From a checkpoint of a small transformer trained on Wikipedia: vocabulary 8192, biases.
MLP neurons of a small language model. Each row is named by its layer, matrix (up: input weights) and neuron, and shows model dimensions 0-159. Each number is 500 + 50 x the weight over its row's rms, rounded and kept within 0 to 999. Numbers have three digits each.
After each neuron's rows, "fires on" lists the tokens most often at its 100 highest values on Wikipedia text that the model never trained on.

L2.up381:521550470486508448479475445574563487454544518490501444486488542475532560491513460453471534528587551535507426423520511539503542484486540403507445464505510467507419532464457549441489483362521450469535459518394559535463391420435472497366460461483505618507514461553462546591405441570497484562532558484473469486575542553476595527500513548490487469542461483504412514507446528498439469499550517481577337520505499482520489481551584486458529500564475585504527501580558498386380494535485427
fires on: ";", " to", " of"

L4.up441:535472541389479471516537502496522591491519458474564466564512521460424487583466546527550468354492507449454537473527486638561486568449500485580477517444541541577586523460599551568589482576518415537449503544514555443538473508565516541504573421516515543494428394476454428484487541498479444535458588568582520397456476492495448556572527503438483404526565506541446495524516553488504434471544521466548492480512486528474524555516460417584436577528472486496423495506498491601477525486476406
fires on: ".", ",", ":"

L2.up244:501530532514485504439559469565548508496492450525575526497487497439558574553535559464502516461504506511445552497543525499470530550495503444472471497423566310496411534537485455509504417409531491448474525517526568510570528534463492540444491486459557539447329430486494522557461476418409519564533504565493502344433527554469463519537498525560472445501502402546505548541436529478429562513428431512523492546527562491396498556510487522514539533515471443521539516452488415509380473570612469
fires on: " of", "===", " the"

L4.up154:544536571512462542463529516530510520498504555504370496489457639410488483521466534493466525468591454520525470487543457548550474514560426534520409449472580594458456441419517580449501404480555446500514476578452514541562458436428510430464446524504448548462525559497503454594544501477546568610599467468446547522501455577453519470494450488431516461548494576466541546509494467548507447433458475509569544391482586438488465521593526408541570497515478528537457453420542479580564497517484566
fires on: " is", " (", " ch", " s", " aff"

L4.up306:540489481467450389464452481632511484511556537534539456589478522495552503530461442449444449457461534556444509476494533511512389466551443494508597472520543552516617483520452556560444477380552400511491504455474476484475453515422486494504495386463480434499498525452484507525366491458487413548554470489471512508462518503566415595507507559431500503503435517488425503430489528446578467514602447452615521506484533485539482535491528339475508498484475541525470488525502561552513426446485383
fires on: ","

L4.up420:546478581591515435568518505466475446466504533556561545539503520523494509455453476481457422477543533588516450484520524482466415496486462452489514575407538494558554472475514613583505467479551589466427518517579447434496489455533564509447420534477508599458488549474476469497585373582468391633542512514444468565463483498549455543487356517406504479617531564453537491429490494550479500461419445563584521446507551451478514539514518491438570529494493536467472512420518525524431472493513552
fires on: "ut", "ust", "\n", "if", "emb"

L4.up531:509519475546491490411481447482541474485563471475480517527557559521605406507487507545491438462530563432477510443548555481508545512518555496516504419496503389515472492518565495520556538578508625429483495512561523557507468560438628606510411551484529452469440511461488489519454470584523564543535551543455559438447561524479528498525534568607461522548424508417471511495417482494445534513484484517494463529473399551402505421493601497444580572493450598558584427546550501474580548532482586
fires on: " |", "-", "ing", " a", "%"

L2.up234:540513507425448442465488484527461522408489485446560399537444578408510493543514502442508520468437475482496452466529459486473494527414474531618573513369565544492513606516541455562557516529496449555505486510560449556537451545536477478470525463524528500490594475497510466548520573462507457528527526545451439405443586493488456509556516470440417502620603492557460487475407559458457541470476521481463449478454498431412432562554533500663426580522495433541545510453529540513498574494515423
fires on: ".", "\n"

L4.up335:511540508502410477356538518444471496419507515495443546543520538435530539505476427419505451424520475566541584496564444466547437471466516527530580595490569522394440522572516501431479496487468493393363493474594378461485447510572471450549551502523576545498492488486502548582493452556428491428545590530471519535461553504472443544562446509493455389518511445499515440470493519373617494532491454496523472460498523458471489549512458467456530523483493432576499488461511511497485562487614460
fires on: "===", "==", " ===", " =="

L2.up293:555516647600557407540523446589519541504540608480458465518493630518421567587547437381491481503457478422521508482533501519427449584551513531500466534504579479500512419443576437565500491555481511465554576490514480418491526549491529517446518377488499479432457513540485508486488532490432544582456454509561615484484567486456534561455550560496418484552419509456494462477457497452590494452485504498572482448494373476513468531499534478525479569460458407523447485454503491523437508519476527
fires on: "%", " •", "):", " Country", "DST"

L4.up422:549473525474562440461555446607495517439461428555477400507390529543440459590526546492555506637479568530518495484550427520491379530486576495465580518618572587455518501446527474521450432495551515512486511519484496509491500478547499517461442483474550493445528439497510486462449529484414476575520606458438548482529498548455495509573583544470536493512476600497374512506429507529481525459406464424471455511424527489444537569460520499531581560519406500443548497451528473545474529489630481
fires on: " |", ";"

L2.up270:503469466491483487435554431617555512501519479584506509530459587465537470521527468446450531473524484524496403454559535538475495492447510570453508425514544536542420528451538448536557492552537419459513457374421480590525405550550439526507520508494613520615497536520500568521495493480422468474556492572542406527491425485431528534455508480480490528568495533517377487482441461423539432432519523487529489504529467478514466470528472433580430518531448594466399468513502420428416585484581394
fires on: "'s", "'", "\"", " changed"

L4.up135:506568481575518471457438574459526549466497448513520443540432553481575436589491514520458382471467450490475474526554396547508603526508515565473607584502491568514551512579628551580517569592451581503522456420564481416495464549542599481483508514467554440483489487475499454452511527455500414536503442587472571509439491515471479500480482482621479465535466541526530482438391494459525483496472527525513543463527577454475499530474484502499502657526505398409508472455512524519441516496577539
fires on: "\n", ".", ",", " he", " career", " He"

L2.up385:537574502434506472391510499415495529394494491497464415500532631427486496525522561544506515454449456509523573535572487524511493576445522528556563487541506506606436579616522490519604500565501534530474486470564526521525410629422580494520472456481463559448596476395538490562540429494434406521510515514489437490521485509511467554606506477516470474620534520505507457521470530488486456506517608482495490488482509374422421464513532471482520506491509463448524510570532552385497513533518440
fires on: "\n", " =", "born", ","

L2.up112:515590568479537482520481452598483476418495570482528398531496478354567510561456475503542489496439482475412516413536529528513549502598533484625498515450465476641484576432517435528533477469520433494475544510533427487532522531508558592424470469512542457451462483433504511554412579519473399570474595515528492446475516449519493532541507483502457495582498455545511481581519525434615547466470552497514463485479484413441475592520578509541450576524513532557563514484539434569409490522487533
fires on: " \"", "\n", ".", " ("

L4.up285:515551541490467446460595437527467530497520499443496557472511572506456567499464467466540470482403427501480454503525508551502508511525491504586578538543544512597418522436549438582592470525550432416500536449452447493510440603531538497548471414554456492492598481563561536511560529513532481497531603584564570411483546590496528527493566490557460393520586544542538527521536528460432516475513459564455500488475332559482481574487470511523518507527431438470532488530478466515445610467547395
fires on: ",", ".", " and", "),"

L4.up288:519567461491456413464458455596537499462499500507490526561462447497575498480538463447493442509490521494427590520505494539535393523507493524498520480525523467498526519458500497471498518491480446584507524451457577406493485492396484511437529592536459420452588481486477502516462494503400397569460583527410544565515458415541454577474532552449584516450423541489446571359428516464480497494565551445578575467513542491484494533512550452573518498542453541597373439553513529589476410524568434
fires on: ","

L2.up136:542585424513485490374513529555569536423542533505448468507516484436445515554539579510508569507504501581535420443520621502468538460471594455582457502613508435383498535475514512537447494423504480502561521482444449558501417459466548495408443437487546476450506428592528502570444514513438451629536535459538472445584501538474509523571494525562520447542521465516498507413435518575389429466513549438573408513472471519442497448473510507535595472495482459510537492558538562473538506472498443
fires on: ";", " |"

L2.up145:519482517556494511489539545619526526525492435562538432503440537537387441428513488584420435502451497444449427448465497496513577475485502597405452485506535572491481461397575422588463431541553548590555485550551498462547501535482472577390450503506560436505398480611484477560502451583482365474444514533483493423537405474502522560525550569555478553507505473522406524460441525475517513470460551470545501509492577446481487434488546450466478474519481610456426482502524450497499537504526495
fires on: " their", "'", "'s", " your", " my", " good"

L2.up96:547484461524526527491475466591522467463526584499462441552530493540477466496474522387510393490461497524534495510598583522531447538556610574383460474489511490504585544528510465520462538548524428510530473422464397474525483446603542522476524500514548430420583489563485522456434427480516483452555481574559459533438518495550416542540466435443422478497527523526514391536448544534570485401406588506550415434493447478566450512500505494607478590488456465587525476498524510566422512523471446
fires on: "W", "°", "E", "′", "″"

L4.up319:585551461485481418494466509570534512428506513517453478507470487591478536605408510369479360563430497481466529436521569444536552464463530464519570460541565506504514572442492470511390474461492516569569492515462568457468496547505527488436477536525472512412537413506481478491462509573388440609511463473453501509473513470522501576490576557468519518506473437530426503382366531431587466531576474476552484500436430478425487572474574465527552518524455587525427501537503512504547487507485454
fires on: ",", " including", ";"

L4.up250:500526537473539494556577485482463595535480518593527497525484481513489489513470516481445572470483568476418521389515576489455541480470533502538511479469524455372514436448553460453610418455614544523456612517490488515508527568569540486468494474450570506515350429451431448532502518530510495486534593478442582510510482535500447543509512472452420441512458495481452532532504634511516464510451464398520538541485410546477406575473644434515464499427465408510547467491518545544510507570512463
fires on: " |", "|"

L2.up392:536509478467430495449511514647472504415507453479434392562557528462431442589474538417478494493463523519556486517581460508539611503464473448517572517495557527529566573467469493508531521460543448518505566483600457534552428589526534445544448439507502493510413569451507535579539480482434470498586531477421468515460489475508495516460504491437495473560473464604503573371513562521570505436420464470508540493467546419421496471515391395536559482544509505518552506513539533473497540463480352
fires on: "\n", " (", " =", ","

L4.up44:583587495498535475409542455464490555486536589531576544587459519493470525540508544521463403462491541476335528460465529543414466439551488399552493508439483570508509557467504501536555450358570504522398548545539544590510445485522494470468478469446501447493428492469446472565489576558497467531548543531504551402597455544512494520509552633382476489494569497472468519532484479511489472528509506440494554494489470509499430627550556475488475538521531423440527502407487564514489545547514562
fires on: " of", ",", "ed", "it", " than", "end"

L2.up130:514536478507554463506561458532611499426518575497376489475510491461386489573451567391471512460507471466594473481542534488540460600490459466489483546488524469542486498416491434458400500558466491480479384492442501522530491491435564486499506402534480524441550481548494526495445477482470511599508494483537483443520581494478495569425543521509489491503395497550311475510425515449558502471466540519562377488471485473469534569551549475493580603526482524606578500495496482529444556491523413
fires on: ":", "):", "\n"

L4.up25:484461533518538482411544436472524535421519552569426513453585556498397402511393545465521447477550490472481566500589453516587466610503487524408481452520531503556463528539576516498525512513521515502584410442529512561492507532588469421501508431522496487466613454497491528443500463471561458539544502599571562439473487478515435529500448431418469401464506503562549494562489581491432514428409435499523420515424518528522494526433387516557507589539473481575489487467486553479436491477513414
fires on: ",", ".", "″", "′"

L2.up7:512552479570578422460501498524472529503506460637497563488401533463496445530510500466476483476556511471452503442486449516505439476471575534481480501569544412487411536461573487558603438440578540503525462446487586499546547501437574473540547393540547520463360479424462460451508476489501462512456472536538470430489431555426479501532583548580477487532570519502406495507401502461464506469458466499545520537458442498375440570521521527538481521426435471470433481450494468471549605562601580
fires on: "|", " the", " |", " large", " significant", " of"

L4.up635:504543482422510420458487468441521522412533520470456517561560539521449372416534525557464565539485475527503518528572451464559505585483505457595511424431522504542499504612529555519540475506598529465449464484584472481507482599527608487456463603460461550461464425497501535503509398523480544477517468624400483445506567527516505519638606526520455523559488569442547463447422534452475533536424462502500490518471450481481400452498546500556575543537453522595518500548495508417540505529487524
fires on: "-", "–", "1", " |", "2"

L4.up140:523516625597454435444502430455497448444504456518545484507444491481525517451484452457533565486539467582493432451510536438524531431612514480493533558457558503469620574447485434513521515378533538608457497471523435486552461461512485573496550500512522509510543468445460467536460597522405522541552479563526508429531463491492523527596551593541541571576609529565471464453460477453481498433450486517535452495491579428464504539553618520507530562484476582519489472377543558494481562558548560
fires on: " $", " re", " over", "\n", "$", " about"

L2.up230:570592473508562500513513519549507486406496504506475337532546546477413462491448521458499547482488466535471553454552489522502595484519572505572476587463504467576424493454522428518484522526516494469537532500575429581496491487516564484471532491526600442488554469531484400604424521455533416550465520543482425481450567519484530550469508471474462508631551518506475449467440531381500482437453541485492351482466479389460353565526500445597478532501449504549521500494524464491513563527490452
fires on: ".", " 1", " \"", ":", " Year"

L2.up377:544538490512464414408561456485511464457477481498525479508433552549525462513595486484551546500433520460556475514511549476476469480530528421410530450475588424467536514552478490538479510489476554593508496631434657599527468498573590521476503480534595476426589482465498512516448563445473512517521469489546562477438465527466578524521564527585557511504539573489491476429478529477503516505490454538508513527510491374436487463478614498503572526466391582434462473550511498442585614581540432
fires on: " |", "0", "$", "1", " $", " 0"

L4.up22:546506556497577530541562483539557565452523564476466506623508478513551524514410525507389547493545548413387539413497555469504490561522453526521451521470508517524471495453601503580469393434591529478387560484464601467553447614470491522441494477470482516498390468539482503629459532563453491525504546577497552422576544523436531533507529540476457485561548484460475533497509553465502471467532505516577477438445460424497404481494643459511471542482453532532499511532517438491419457552493513
fires on: " −", " (−", "'", "–", "+"